Weights of a small GPT-style language model, trained from scratch on English Wikipedia.
Architecture: untied embeddings, normalized queries and keys.
Training: a variant of Muon for these matrices, 224M tokens, 6149 steps.
MLP neurons of a small language model. Each row is named by its layer, matrix (gate and up: input weights) and neuron, and shows model dimensions 16-207. Each number is 128 + 32 x the weight over its row's rms, rounded and kept within 0 to 255. Numbers have three digits each. A neuron's up and down rows have the sign that makes its largest values positive.
After each neuron's rows, "fires after" lists the tokens most often just before its 100 highest values on Wikipedia text that the model never trained on.

L8.gate186:133083163178146120181138095135175129127176120093131094159135094111108111123099152185133105144145075073113121141161100144077099076144092150114140158146150107082133066157107146094102078096133121160061175109158183152155136165122149141148086133089165054166172129093139173122139140126182122102088100115119133067156153202135113084112119156143076086196127143152137124103071172105107138136120128121134142091155085133144131157108156169137113110128113197070177053097206206163125134159130110084081120018138123137109069097095107138105156150106125097180140119102173106102084094122125136104
L8.up186:083121190132151161095118096111115137137195126116139108173122078175085167090118124086121133107115143168097077120107061076086125080135152150040127232139095161146074090131092109084115120180106176120123086116141112146120125153142132149129132143064056084145111092096100119186175141128180112136156112099090098168144120127121162080143130145161106146144093137052129111102136172122121084206110148107158133040115127167137190179161156215173135194150137099103181110158136088134153075157107138127121123175113183122120134118139148106104108143062133095113143084143131115140127129158155112189
fires after: " |", " No"

L12.gate60:141087143127116066136092157104150183117160075111186174153156154125124180122141129098109147120132168099107098180100137152132072191154118164134067165117142154129109140085120184104115134047108122150162121155134120110159138196123116178179122110114087114150145150108094119149090141100119087136125078098132146102147101071128187131150148104178115119099191108060131126082096159135071059094081135110101115095168126131149087171135111129162159171104145170163092103124061136125161136183096120127117142112133099085127088146129216122096201140100175176115176124195148129116113172187152111183
L12.up60:191097088128137103093137164142107066129170099180115198209108132090160078173168112131137114086128116139144167137113161107113149096118161143111162165139137191108066106053123093140179165120097079224114163131119093113146139097113095100120156138153138156150107110124129168153112127126179118076160134130093111143097075131184150181154071091121155138089109122104164147133137127090107094202087095141110100074112084072152184181111149076155144043181129141144176130075182104110168117177176086118164092138138108135128071136121132092115169100076143141157146160111149150111155214095137119172
fires after: "1", "2", "3", "8", ".", "4"

L2.gate656:068197181099109104085186160096138131162150137111175096163137095115174137095072104125117157162120135084108113161109130146109141113079141124071111151108178149109125177137121147146153118169159119100105127193166097155146135159169126082139128113091136107160154116176123154149102152071061091123130076101136101117154118098145148123195106149112075185135099145135085177116126132104120111147113120186117074129121127102117143203123125124095079099124137128125095155127200101108112133195109128160187105103136089140128202177143052149115103142146042141099106145137060113148140107139124146180
L2.up656:100158137111094154096120125103138130125157123141178091133128127128138175127105143112153131112091185101101095152131161158202093131091177172045088124105199108136076149140112143071157132170194140093083142154118073162156166102126134129130089089201171094131159076095107106169121152090154154101164156143142099129179116127065179089209101128119088121119134094128103164095077108081129104120100112151075047127105105137123139153135144110122155086172067111152055181162157117042131124203083149167126117105121116128154106187115092134101085099091059142092128139145094119110140110122077155131
fires after: "8", "4", "7", "9", "6", "1"

L11.gate172:210108110153145118163173116095081121152039126116169129157143156093155110118128134145140150108126213126093099096150148125137092115160086116103170104117109108150143129095166101174178116167110140180097126141102131158136132165103191089160064127092132123149144100119071130152106120122151122108171168097062109082155130171131117157134180114098070162144125091122084147121109131160104121120168191140142111140109083174124200081112174172122136135160123129118116135141086197142171117116117129188121145151104101135050160092069159108069135113118122128136138122144184146165169028129158095064
L11.up172:111177123154087158113107163167087148135121146151163105129172151158059126177107107142231147120133153127102076072155095120140106128115150114113138148156186140073143066088179152089148106163075171126101119127126160101110098116145097104198146097126108135115134107106171145110134151158143145104097132170134051127151100143129131163188124124127104172140094117101134169159042101147177091172083133114169133121197111128158162105144150162134057149100139127104147074153154102118129094128089199137102097164083110131112132135108109105141131155088121109063125106121147190145138138128067142105
fires after: " Al", " al", "ic", "une", "Al", ","

L7.gate439:145102092139124150161079104182161128130209124136121143106103161145135103154162070163136094172146128136143124126093155159090134149038175086121138136134106111085175119152157160042143134127135125153175133121097184155118104108129130167167094137107083104148142173117155110133102151093142122123155108152150112142095106163123147139089082137125100165113139096144123138139163147158096137116165089151150029099130114171154178122111089077088121144106131182167187107104179137068064147078138109121146128136203186133117138123118094084112081149135142092074131170139131145172170121168147201121
L7.up439:127117138129118142150145126129139116095152156052148144154125076097156148127118201141105101133145095128192133119151168118124063121120140118081179125117115107138145168150137112116144144140073073147133174129136151085141056133086137101170081086157113109147144073138121139101182103132155146096083173113153153085110097166102081155104054094102123099145150141120086119156157146065112098187137138159100095122176139078142141126164085133130212137221124102096131066120037105166121117124108119139130165110150120097107092175101203092136109166095172103131123078178143075139146134095150144134
fires after: "1", "2", " sp", "3"

L7.gate533:116123127109117173137079114082106175117134111139172143154163118136091201107174104136131118192105166149115106088123119104080132149106150147075157120135133146116194098115158109130130107106103159117155104052149088101102149093103077127123147085119188219122086137166160134104154140158154180135130168137126041133117181107173147089183137162098132070163145087146151145116149045151146166124122183122082138186112159065080104114082208146056163146101118123120088166165118133103100178103087166137082169166156156165167102094116100099154143134126096078162095121107118167120148174092108214118
L7.up533:110126139191045150134096093079118182099142117148130106204131147145109175100139130167124104118143096104159121074118085105109158148123143138120139175145141149143167097100162116097146137143112158148151137107092148133097151099093059146100121159078176178138097156146170115107177152132122116128082092128149047153129133090177139097162089130121116127119177094176133142114108112195157171086087151091111105203101168084129081101094177162145160163116168107117103139174098165129081169103123139118159163153126146166109121108129072092157139126170144100186122133123124120088101214126086219112
fires after: " ", "1", "0"

L9.gate507:138112177100112164130152094110080072101128123142130098189117115069137129164104106137141139092116108142084150145089142112133141173190172089142135132153174150142127116128153155203129127203150111103139178071094116141110120110104096102113131097104154092151125138137159082141136123142139110104127151161141130144144099101097116139186110122087157135105123095150092135149119178147116132085076197096063137162144104076127154111110115168178182128118096105130179171150137120120145143167160126015079123106137107125121051112114125136072095172080101116198126077154145122155080130077172171049
L9.up507:081124151117152157142129147141120070101117117175129170063078114137131141232089097100135141154123180152146181129094147141139113122090146134116128192191106178131130046160130166163082145135139077109154092152122116120138071138160096132112165180095148078139132140087112145121133113091130090129182096144107127094112093119116066067195159105109143165141154127124066131156059147122104144045117120140140179204108125128116100171153143131154160123160077128105067188112093127136144122106152191126093175096148149148092097127137119125142139085090176179148195129106081158123137099131085104082
fires after: " ", "ps", " mater"

L5.gate257:128145113160102106145138103163129134142178122181074125075145181124130182149148124109168100151162180073150140071093108059144102154207159145135106093165054151121133105120078126142065125091107145150102148149122131153147097110117088120178184089095101127129127097116116130127128093120150170161124120154116133127104140184096178153129169098160111126130172097098193132126141125139126077137091120104143185124093108100142110107117107175170180094170113115152052104107085142100195152164155172136084108088114146114162103084082093161116128146134132162150122095091137137134154187188163124148
L5.up257:134120128197134129171173142116104177111146125092142139131102120164127162118113137160147074188135153146128164103096135096175082073123197178137116138178080109142226157139072078134117113153133124148189109138120138100159088112115096127144143071087128123147110105154109166125089136104115129141081170076131131179177131130118187124151137153150121109135129075194127137150175153143107118102135082215170164192084147104203130131150099190144179183101142111117146134143103128181102162126151111121152096107086170162093144127080099172109207119118057171129120091128111120148117145169170069121
fires after: " b", " B", " Be", " de", "B"

L2.gate58:142167177095096169107127063113135084126109096156106133171120122138101128141152126081118114086112129160104065200156158066155133134123135103127122130071136075131091088239149139128080077123110151119178130110128115126173129110105083126125083077128126113163151134103136134049123135091135149136149140109150062141074175124107075163181131114119118105159102106133124130166046165088141188125194157173128073134105110167158142096104113137121155088121092151096071122151166132116200113120153085115119131168087124205155141119178056124133096117126125149126147085172109096118097128118144040133
L2.up58:132151111167112165103146078170071087117163110105074149154197071086156145075080119078117130082132109123114105171153116106127115160085114122189142149104116118106162178197114121096033103152113115129147103116122133131181116121110154093106083155141153077164167086136118135128107094134105125172138145049165124134072135084108084126143115096110118113161117140124122096152108204069146189140153106141154129114145091147126125154063137134069155154124145123130087120157169147149194090133200188134111096150112255129165080133095099164132139110191137127130124097127072116119137138109129105095
fires after: " ", "   ", " medal", " G", "\n", "•"

L2.gate314:167136110147139173181185121134134105076122119158110141153159101074135193154113099143132053126092158131093139157084164125175146180124101093145141117161113098132122120155140167138087107077144128115105107119140184104129082120151098111158117120042121093172136098119076188102114071105117153131117142169106094107140143113113120119101124049091109110181108125161165104139108150111123188097112140160154124084172108127147173182087162128155090142146192197150129153100180138179128137091080139078088109101105126106159111137135143099131095103078124055093150109098081099123038146118149132117
L2.up314:163126055071141148157172086095140080100123108114107144114150101073145121137136107151069063123108149162089088163112158121134139145134108126090121134131116077139089107119150153120076121085138157096117112093166140113100109143119080159128108122094090089206140093152070142077083024147138156130154132177080112091126180115121119131144117083082135108155107098196165122135125145113101192157113109121101086066158112158127204131084132177107119110166119140131160154115173100133162114101093103116134101106082136105206104115142135106072123117115152095117200094110081081153077133154160178140
fires after: " |", "-", "\n", "•"

L8.gate155:118122119117140133152163100168120100116110133138145103099141135113107085109178105092178152136186125157079155070173104145117144123156101100091068108124135148144167124173133221164082178122127134150172115142133129124132079108127149161034164139150144055163165122182148085134151131196143078150144101144145104141122099028134151170152119134130111153110122157165068110169132141089117191132132121085145105156132046154136124142177167167076127130145091103132169140189111139131150139110124107105113207198144131134136078137081100115110164108133070124130154132062087126150066138083135164046
L8.up155:103101166134106070109070150161102117105112142148157091169108140142159109165192079141176206184128142183087133099169121133111093101184148098133114119121156121143162104133111124133143194088145119175190117152099126108111131123081136117087119123101161086088117105161117108174132109102155148187119104177155042117152146031085086145130156134138103107098111141153115112168120137133130163104147126118104058210139076131088163104150138135072145157134095128099148147174104109131151107126146165065129184129140176157126123109081126065150126141172135144132184174089123148158136147098152144117
fires after: " |", ":", " "

L7.gate106:122151191090103152085144203122113142136190108113137142126160114118179135100142113160104149088134164139197144109099122117092136121098129123112135143106098131106184104135132147111152128131146140142172120142115146111135134131112084124099139094077096170104162092132128103188054104082164079047108160126165108144145138132121155144127037128153166073068106109126122131127166109177086134125099156117132082089060069101141103095133144134114123171158126053140125085159125133140099096165140188098116166153155129087121086106107107094104100187169124153118131116167102086126169150130159104132
L7.up106:141146129056090146160106152153120132096159131057120109140124122110125115121095097171110086152185121102177073115129164135110085118109158181140110125063120140146145159122096124131157149149135121185103105159083128121134101123134115134129175133082122119103132103175103136094134141116114062134093115169152136135141118151084180119143088170141174077067136093151110113108140132139089125125120172113098156113107163113119129182117132087171140181166040105127131018135078114122168113168117149105114104115111067127141069169184126066090102120131144123142076184139142040176171133106173104140
fires after: " ", "1", "History", "0", "'"

L12.gate65:202087168117160109172164098147118156137131104109104111084208160111114168122144123088087085077139151134122141180174130185122123124110152160136130099105099166108132136104070153119119156175146150123124046167093165097173125103164103121107134118094097174079156167103144135139104127146123069118090112127123085169110165145125159158169194084159144167136108110107153154077092128159088082121132154118118164086094132127115182128140129154036134132112130139110163086109189155147088096100076140108112144180094115138159165164132129173101127166158084171102160121131215109107134093154140155142
L12.up65:095129118126115142130177102100110067140184137107158174207129119159143163094116069149156125100112123086160154112132142135158102119134175147094125157083183142123114159091168117048159171166136171116131101105156164085137056084128097135137186102125124066113169069148153111160161147102108121146129159110137118127125062104144114164120072145115130132094151133154156134144125205054113126064116088096131133173121122086131170123205157108146137085136123129132162208177148118129113135193108059103107108138110078147164115148150114132145115093130151081168119137193161074162104119117183142143
fires after: "1", "2", "0", "5", "9", ")"

L9.gate401:157104171120130156104137098116143117137165122149122166131149157146186112154165077165085145114087152150149146102120146071116188089130150110168138146134094131142135137109114106100133189191104104085151057153115132108107138142087130153160129148192043110164122173115155142172114157082129184153092154147073140089132147144121066112105092133131140128137157090135176133177093150097198105148104120111120121083164171112079123158139138196138101143092140163130119095168134120107140120146108151126191143110148075136127105083172097070108113136081130120096118105183215120138159111114122063132
L9.up401:122166115110145109193105152104204170131144175168124106128083203175117090126104115128097134095122128094127131066137145141060154127166166093117097171127112062141163158047167172154006132194086134176119139116157108131094153153111108169115117108139097167086129115124166125125135133066158198121104085136155169142130122161109159098071128103134124116133170146107106105140169125133148115126083097118161103145126178082199096165177142127147108106138109190150128149119132089053114096150147057123120121148147143104141156060103124152162114089084129182111142202133164083083117081141148093122
fires after: "\n", "4", "3", "5", "1"

L5.gate24:122185130139132139086163129151139136128181145168151170091149113112126114138106189145121139105099153125161097140123105099096103185161098152123082118112119108123166092151051169139143150134110166079144093122148117161160131127054146131124097115141147150089148139154164084125089221131026127091122109073161115163129156123105179139150129095139062120126173138103165094133138114155121231126159111132169103084119139105145121086128162103140119080179120109071114142100126128125112120125150131089129114144146156122116145141093175136129093145135096113140159110058157188155219176095178128083
L5.up24:138141150146112050124166102151051127112115160121186122126071109133155138121079141108095113091117121100159180199099164141148179175142144110151096192135099173093132093115112149110095144128121100129125106163103086104126138095083114113122130117105160146109137092166147199144112106130128179069142125144049162139178185190107114147135118086126178132134143101152149101097100143116136159132142075098133172042166162139164121135141157184138125094147132200143079052116156144180174114151095154150140092146102144101128111122124139073148156165117134189131165112174083121152077154115115190149
fires after: "B", " mov", " r", " b", " R", " m"

L2.gate394:110066163190120103152081095162147072107131118137140121182143043070083179120124117109167118139127192228151118096147103139165138124132115098175174165102157177140094121142223091109134141095098136120103140118121098094129120108118113137105157161080119124152166149138153110112063088136120098114149119156147140145154121114102101139163120092118188166130165150088087131131145157106091193084131125150142194121133087119131145112159133125158087200099078134159133119099138132139152129079111171166099119173141142141105111097136151107096197079084145083149129111067152115145162164128118120102
L2.up394:147100125133182078148042177113147120083079128151137086108094082139098127168135123109137126145137212147128129064139112108151115176137047131115123173098120179090128090119150133165164099120106161153143155146091072136053114060144188171120180150156119131138130098121125103114107103128153140139135159139108072113168139110115120096105171201161132106141131072109145105124095206123132122150161148141141125138113122118123108077153107109185158140103052151165143134098084135143155111086110173131122100155157145196122114149114138135133119075083156116174161075072161106106117180132117117158
fires after: " ", " (", "–", " $"

L6.gate491:119149080117187153139155147116119106099126155133168170105157134098122130127090200114139135084131125117162152121147095104074128123116127113145142178151155121127145122188175106136148134099097096136112131181135129149149117149082145128140168082082098136091106083163170108111126161150160176135136119091115102083090154105027131138162145167175130142172145073172112107115120207118083126140132126114105083095119163137057142098125192100070171177173126087179181155144137117153196180105137175166134128119098131186138127098108125171035110146085095155182112129119133142239128151124085134115
L6.up491:135117081091156093137146175107129127091126169145210200144077144109147113119120171089143139118154130116154133100141135144098111164158167139148137206166095164127154097243131109164153177165122076113128169172145072152170084128089091108136106138132085111110094091139088144127110165133120167120180126095183128088072150149093148116100123187124158093164141121133077097135134191135061108151103101129101097129146111100099113101161120156108169148139123118109155150139076142159141100153188144161157132138123086108106095067121092171072122115076165143218100103080195134202135126123082112134
fires after: "B", " B", "b", " |", " H", " w"

L8.gate526:125130176115135087165107131111202104161112115095159242141092122072142101150163119145164126103078075152119114104166188126157189049100123123144173137152103120141059130122130097117134095137173180098147108170120100106174149130121084169115060127208123131102099124151093127097165190132153137106127133159076092180167110113115154114160181160110120187136179144105156139133197109162131172130098148112095175165128144148093093188122099129118081154067105128161173142092079126104148154110060176143114085097080158137103131079107157144118167155105154093141106143143094171099175153155121200075
L8.up526:106116183126095151133085136078109107115167110113145127102091147089093170132142101117145144057157117139080145111120172125097073179154104117114119183116135143094140151078078113081122134116112144128183121136169100071089144135098143141138175069134083192108205143193141133086162077111142121085109129170103066224141127116160165159160198145099089169154149132096149106095186085169180195102092135092095175102121121112103134134139144025136107184184113113104090111127098145081139166157081148109126168107156150185133110172202127108100178110115110079152143184119124129154120142093061134127
fires after: " ", "1", "2", "0", " |"

L11.gate651:158124075165166177134097137102180115137168144164174092149128195136123118154105090123148100090118184157123124171125125193187063164132164087114120115136099136165124147103112157155138141152182122130172117091085154167100130109124104148119122093154083091129149152116156111141153161115147122157065106187136139169086163096132180120174159087101038060098145079131107114157110134118104084121107083082144146160102104114132158101050089106067102119092082173130137074179180135114184072151113167106146132122137153112108094159152145156080159117104103061118104154050145160101171182118169113131
L11.up651:067129096135153140093150120127125110098137146120108172103099119096130140174062095084090131050129108070167121105155147105088149144174119119101157128134140181177127134091135159137130104158144134118139094173066064055109101169086144143140140113102179087129108168149132112143137092119080125078144161149113144150097125080152126116124154126131188124113094081116107122073155147140158094129124157095108139154111074071150154138138180158075172130172143137108117155095110117162132085181126168132149127117130181121072131147086156126102164165127131113135183093098147056108113118122196099134
fires after: " ", " (", ",", "1", "2"

L2.gate599:113164068185146152142099169104122158122096135127141124134065153059153149110115142085099101102140175132132068179127143145081147164147133164099176095084166045144160129149080094158131161125108110076163165110107122105111133129131140126090104082144088178165160203118078071196135092173154078119086117179063120169110135126141138121088187129125129128176160181140185164139089056145122196115143092138091111142133180167118109120132156090083113105126154138084135162136134175104074141111116138144099154147095106102133143119080161122073127106145089096161146130189149106144182077102138168099
L2.up599:095187135161123134129143153107137110115140145073111111108132120097094102110131143096171120149134098063108111091110083168066109214097176163131075129133104110153126095218161159121147095145114154170105105177145133081119092130129157159113127142103102119117179152162160145128127077154107173145164132105178089126085165167144132096100096161165127142169158110097113158111122120113105156136165119075139135133076132169179104082185100180177092069149142102100161090158091079138125151162118076097135193125161103131077074116090125151148138145151162126106092146181164104124121049155119095110
fires after: "0", "5", "9", "6"

L7.gate447:140125137124141166146165193133172073124142180102105099161133134138116137175150097150082142088153096085141149173171125169163117183139108121146062141179139117170090145182147138067180163124105135129162206145079115176136097171135147084107119141115138139068117100124183197119117069128130116110065113142149123126105149092108135131146166104151045134110105136065044072157110122139153141157137083042167098130081116107131160111099090150121134103093116096098118129164128113122128077182113082151082190108206100126125128141120113107129083068065188121118111110138149182083156165188125077125
L7.up447:131139103136190183121110167081156125144143151091168068130129145163128126180118099085124123098138137141124138139161151056131128176167171132175089118104076139144073118109109138067188105139125201064135218150082179135155125208103114054128105147140181125077148123101150123146094097135150145134110105123121104109194147146090086142126115117067127089153139102092112125094100086127117115141112112150085148092115137172134161111123117136135135150143097063133152139102107152161137087095121116114157147064134146116123154109160161079087082206232119108126151101160156147141141160121136137136
fires after: " one", "%", " most", " Am"

L8.gate505:144161128084175135059157139139099172107124151098154117175081162104086139140135111121140152082091114119157047149114147106134096130136101112146098108124119117129150108125120110099200139154089159122118151131085104144163138156052150159101119133147119073110107158131095114156059105144115151165127131118135110114110099168161172179080167162120111108140085093080056040144152200093184137095138099135135091169158096159128171069121181079104148131083093099134125088133143171085135141140087124132129190140133122155110187095103128129086126177148113154112175153126122154190172079119180129147
L8.up505:160135104129148142117099119111148143130137114040200107190113138154177139066112167119100180130093147112152111150086153149117123148135084135130072147176186140157144146108091146096150150085050179163162176131066118151176091171057137163181172140123165094129123136141118100174068154155196128140122139151157108071113179149099160108120169185140109147161086094128077134091128224155114120138083127078145095186125124161100134133120141125116143115114113146049137146107096186143162097101103110190123124096084155158081130137126185126115128151099170166128168127126085154183153131175127116149
fires after: " one", ",", " Am"

L8.gate296:136099108091088117154143130073103110103157092093137192109172062134115105097161098161102101125147100103097099152125124185155143086148202126100117117131089141191123129082102113097173108159172099161121102101139157112083066140122141154105070044159104207093085092147151150141128022144145130063111075102133128088107132100124133159198137146165142103141094164078094111094212125135169174146141181145131100101140126152139163169135073120124133135092134158165185172165171179137168104145106128123086118060130096103102111145127095099130194099101125060156141122059103103158134130119110107115
L8.up296:123122098116137085200094163082138122126136112114139163130077093093131152145126103124135123099142156157092131144095201197141191103172142140057149099126135072112139136110136116088150110124059147145130121099109129163078125158140128135147114118185095200125112102098147081144141052133122134123115003153131205197143112130123164170143118131154127132125141105100073072099146118127118115145139104113151117058148123107107092157078090076149155139070102104172169114124157194134090147173099111089092152151169100074096145157132119080109135160106102122193139164079031142148126143117121099127
fires after: " No", "0", " |", " pl", " Vol", "."

L12.gate642:152104179114123120080147151145189187047068106139152132134079106101148154121101108068132151073133127116138100121191119097133144178126141072111123163134119176153072107144132106191102094171146140095148106185134148107072102150117104141148129176133110060169091128109177159184077092146148152128110202067103113116064180123087122128134079161176159115165114111104120104114038095101108116198102156156068098154096142134126118091135077105083129150165150136145157133136156108159139144103109120185125138100107094127099112109122195089154149117123139155083162123132130103164098179148169104173
L12.up642:147114104100089109101085124107149138130104151081121138111153142093105161178142104122105143129197147152149198106136122153087122100068100098155156126131167115078166115148092099141126155167153190122128157117160090094111159148164085090092115153194089159169116101146162083162094184183136135056111153107110142111156130117154171105065042116129069153123123149127168126121082144108084157111163159130155130115168161122147162092161051132153135114123126126200109115101133164121109142084190094119119136178166114107081053147157120123150086135142112223167082111111130144187139186160120135115
fires after: " ", "1", "2"

L12.gate687:132064112171121060120086147159121118112124109149142135085059112138128148117187105108148098124217125137143116127159122173144153095143150091153141157115100138124154095062130147118129210118059110103141130125146133117100115158063134103083136127169128095096107160205162094176178129151146206100070122108085130121116113139109089102151125121172089107144129131071105179117138187137159153177121128111087139151111168102148093123136052229121124125129109182163134089125122129112133123067189125117129159083105125116135116140118113112096131090137093137137109139100123168159127164141116080124
L12.up687:139113129121182129133105105150115091113122151104152136108146136144122131120099091117110116164142078114080184093146115119120111123176149087166099168129104134153163117115143129164120182129111089119126127177122080163130216135147101128101154145125122162098146158147160111092136118126160163154081075125081141173166145096244151134095155124167062178127180123146167157118052115090141147130071174061106105151098187027134135127141114159125133135142111203210143162109160102085121082122138096163128205115125104154128140134152082131124113086130180156141162113106091121143150186142096124121
fires after: "0", "1", "3", "4", "5", "2"

L5.gate542:087073151173116105150201168113103127181104139128088184155116132135095190112150123136172092132147124141131193199130130116126106149155122131139115140109157142132120088155126130154098123085162120108126144139144194148158116117146146104105128173123136200067150143121104154098173175103092163171162142135139172135150171079122152047119107110131101088144123096148109090146168174101134187137127123209162161180114125129147106126135132143144098138144137118205110178128109188179211126095158149138111106124143138151132163156135101073114112147125130154173160094094118116169170173098151156164
L5.up542:104129080160119137140186094146116186116093140138138137186145140143141167140118130099137129055127171113129179139122165140149097110174146105154161118148075104114176077132100106186139146128112155152166127099164128134124098072137151064092115176107076136099123175165109138109148120075108134104089143149096122165170218099163173078192125088103080079138166119163103111153106157083087142113092065163171199153103124084148099055141113160111143144147119125150141158118112152191179130110136126099195134107146152130107134092112176158074205152135092158155117156102136176107127142102133127211
fires after: " B", "B", " b", "s"

L11.gate287:180142094096135137174153090102121101108138100084145108200087063169187141168089165117113122155139064109109095137129052109106136106169126150153111164141119116166159135092134115128124120113049193095182120067184130164149159189117105101178182116170149109182159082181132054140144183120170126180111112080127168084118088129104165125110161132143148125187154070147125110090132149091163110140060149136151134133137139131101101106126165122093138178134161096168128110138121140086163154148114143181154112111151092119090149146159111078123075134133119143142107119180149044135100107082163156083
L11.up287:099174125078131105119099112148080139178135107070152150123137134142129199041119161149129091113170133073185102177116083154208163155157121101141102100089140128154138129083088143193126053131147140112179173085107087186112144096090135135128173115112146090126102101185129064130112136132126093198141129091165177071080135143120120086083139167123129137155144113134146077117125112107137160136098102130163139097150097146138155147132075138148132151101141077171119155131141137109164084082141145143143092126157121125163109109169099133058060081126099128095164145137086109093138134117189123069
fires after: ",", ".", " Southern"

L6.gate386:168145125137145094150115076126093094075103097119149106154127083136169150083156121078111145137122134113128126133111108068151207142056186184100137102184153156130087140153110136132165154142131136121131081175134100163086144156116144205163135064082168120103119183163130140154143108124141172117094113114199124142074134078150135131114209142181093204180110063137095103142128117147176088154142185193140109140135132128136113105153179128084106150137136140148124130138100139150104157135124119118179099134127133089083173184107147115190067078151120080049135173167187123117132093139100129141
L6.up386:128135120150119159082194160140122072186112106153104059083133113131083119203131147107118102123123104140133174129099125120142178140155087074091191144134123170131135177120122139147121060066095205114098101150183119120083134124132071179072154059104136076148166129086066146143142108123130136154152093106105121112155099114153189125113095164166135148113103180114131119126160138136139145133113118116106177106189056103124088150141141116105082101148115138072104109127103167144156121088087142123159095095212175168101167110097144126113127176123131135113147162137120190149152104160127092132
fires after: ",", "0", "9", " sw", " comp"

L8.gate397:138100114119115104093079135173086051121106093184184125135105151133126126090195132131097108031062083145138111127123135076139157144088127114155126123084197147099104086149122115134154086135113127090181127111174139135150138152115133187078123114109203122089128072199126107142121099187084123164080082165109143135108081128093127148089179149166153179145089100149104095093117158131157144110099072095128095100124133114147133151153168127086129126132082108103147159138133132141118091151126172133144129175184064190158169139149122132169091145160093076097147151085134123078108136131102161124
L8.up397:172117074110151157114129169146108136079140153133129143184138055121212176177150104088142118057160153102155104115105109094119102113154132071139118179122156141141108133130123136120129146154165126142106125083104128119134109155133117071066143075067152132128160107215111075105169093170124115113155160094168137085158086079127120162118156156107120114143146178149143108097119093121099076164167150154130089166124121124113112112121127123083167106161084143170113079162180147139100107147123110104123139072161105156178153091105154103116143116160124233127160042136153139092167118125139066166
fires after: " |", " Ill", "."

L2.gate198:161124086133089130150160133117092103081169132067096137138119165155149154198121173177135163071168116146126077096093122132122082090095115148125114168111175145104132138145083116146139129124132093148078146120152115148172154090141141117162120100178165151134116076104084055059093128131136117100095175091116179135100167108141118164122142186134138137093100126119099140131158131126140110098130109153126116141146105140101114177127151170119084089197109074147156078145091152158136075095070149110140067075067099161195094115116104156156099140168132135099179125141179096105147104213122141095
L2.up198:160138098158110151149165163145116127090187131080100207172134131195143177167121142157168147067124084163097118101120187102150114065114097134136150118112129161114135158106084117156140140119133082158053219124170123157131130116128070117144147091163136140174072087094083094073156133123160127122102124129116107162085137127151092164133145169154161128104121105096125105143123128146097132135109103127134090141162181151079091129157137190045083109146124118129125090126113087106144117099076115100134150090099094145122098097145079171132115159135097124126127107109192074076123165196084087075
fires after: "4", "8", "1", "7", "6", "3"

L2.gate399:105089040206105167085155109128141172113131136118099201159148091136145140091120096220166127094123121137150084131120165161110132112127167137145125115113155112129157114105075081107195139148076126133128171129184170123131128156079131133044129120150101134174140146119075150090135167143107075131084130143137129159111127080147080161134152104138111153107123113138132069115131069182128125145102115138077115134114159116054170115120199163089084096194133124123133157188139152108167194169105119139121133123114109130159146094136127135149127160119083163092130187145148122123126165172107153098
L2.up399:111145100146123161088150116132101141107159109064116155112134070161126130154116127158160145063141128158137116158132077182125108123126161134130143178168159152200142114101054137126157130153095149167171125170140126072110115138125105121078142086134102178195159142089161137132074164209115123155153104134126140156101149061141124145125119196100104144128116092110139106099122106153103096133151090071110107140095164130066142127129191176112118077174152137120160147177174135117163181167158120123136147129120125127123112108077146195105105155096113100082129153117148112128125097216095104197
fires after: "8", "7", "4", "9", "1", "6"

L8.gate644:088143143179172103092089091195128159176128092125136148141110127105100096059200132120101109105125102186164185108122175149115141153084173128123130140130167151195120118166136135099112106127221140141102042090152156145126081073149084088106151111071118065073086112158129096125158149117147111102182121113169149145107141205155147162117125115124078156139115124226107151113112194122095117141142156170153134186098138152076126203131096178148100097141075141129157121108112144141138072177118107133070154119147118148162135156149083173102152138138101158125088115151115138177093114099174112090
L8.up644:077111157162176137079115092143099134106081126160142151172112069157103089058174121128085049133133164128163139135103090169087119169116130108129099119043099118147108093144144171124136123164154108122163100091133117105123085107121118083100160084147124096157103096065076149165119142118183086113169104135188107153185155206112094169179114110113127140161126132200107103123089118146121062183255162139176128151110107121146156190089088101125133128141107153178143119144102130136140087105120122130068164120116131122147166147116095107156144132149142185114133100132106152130115151138158081163
fires after: " |", "ium", "|---|---|---|---|---|", "0", " chart"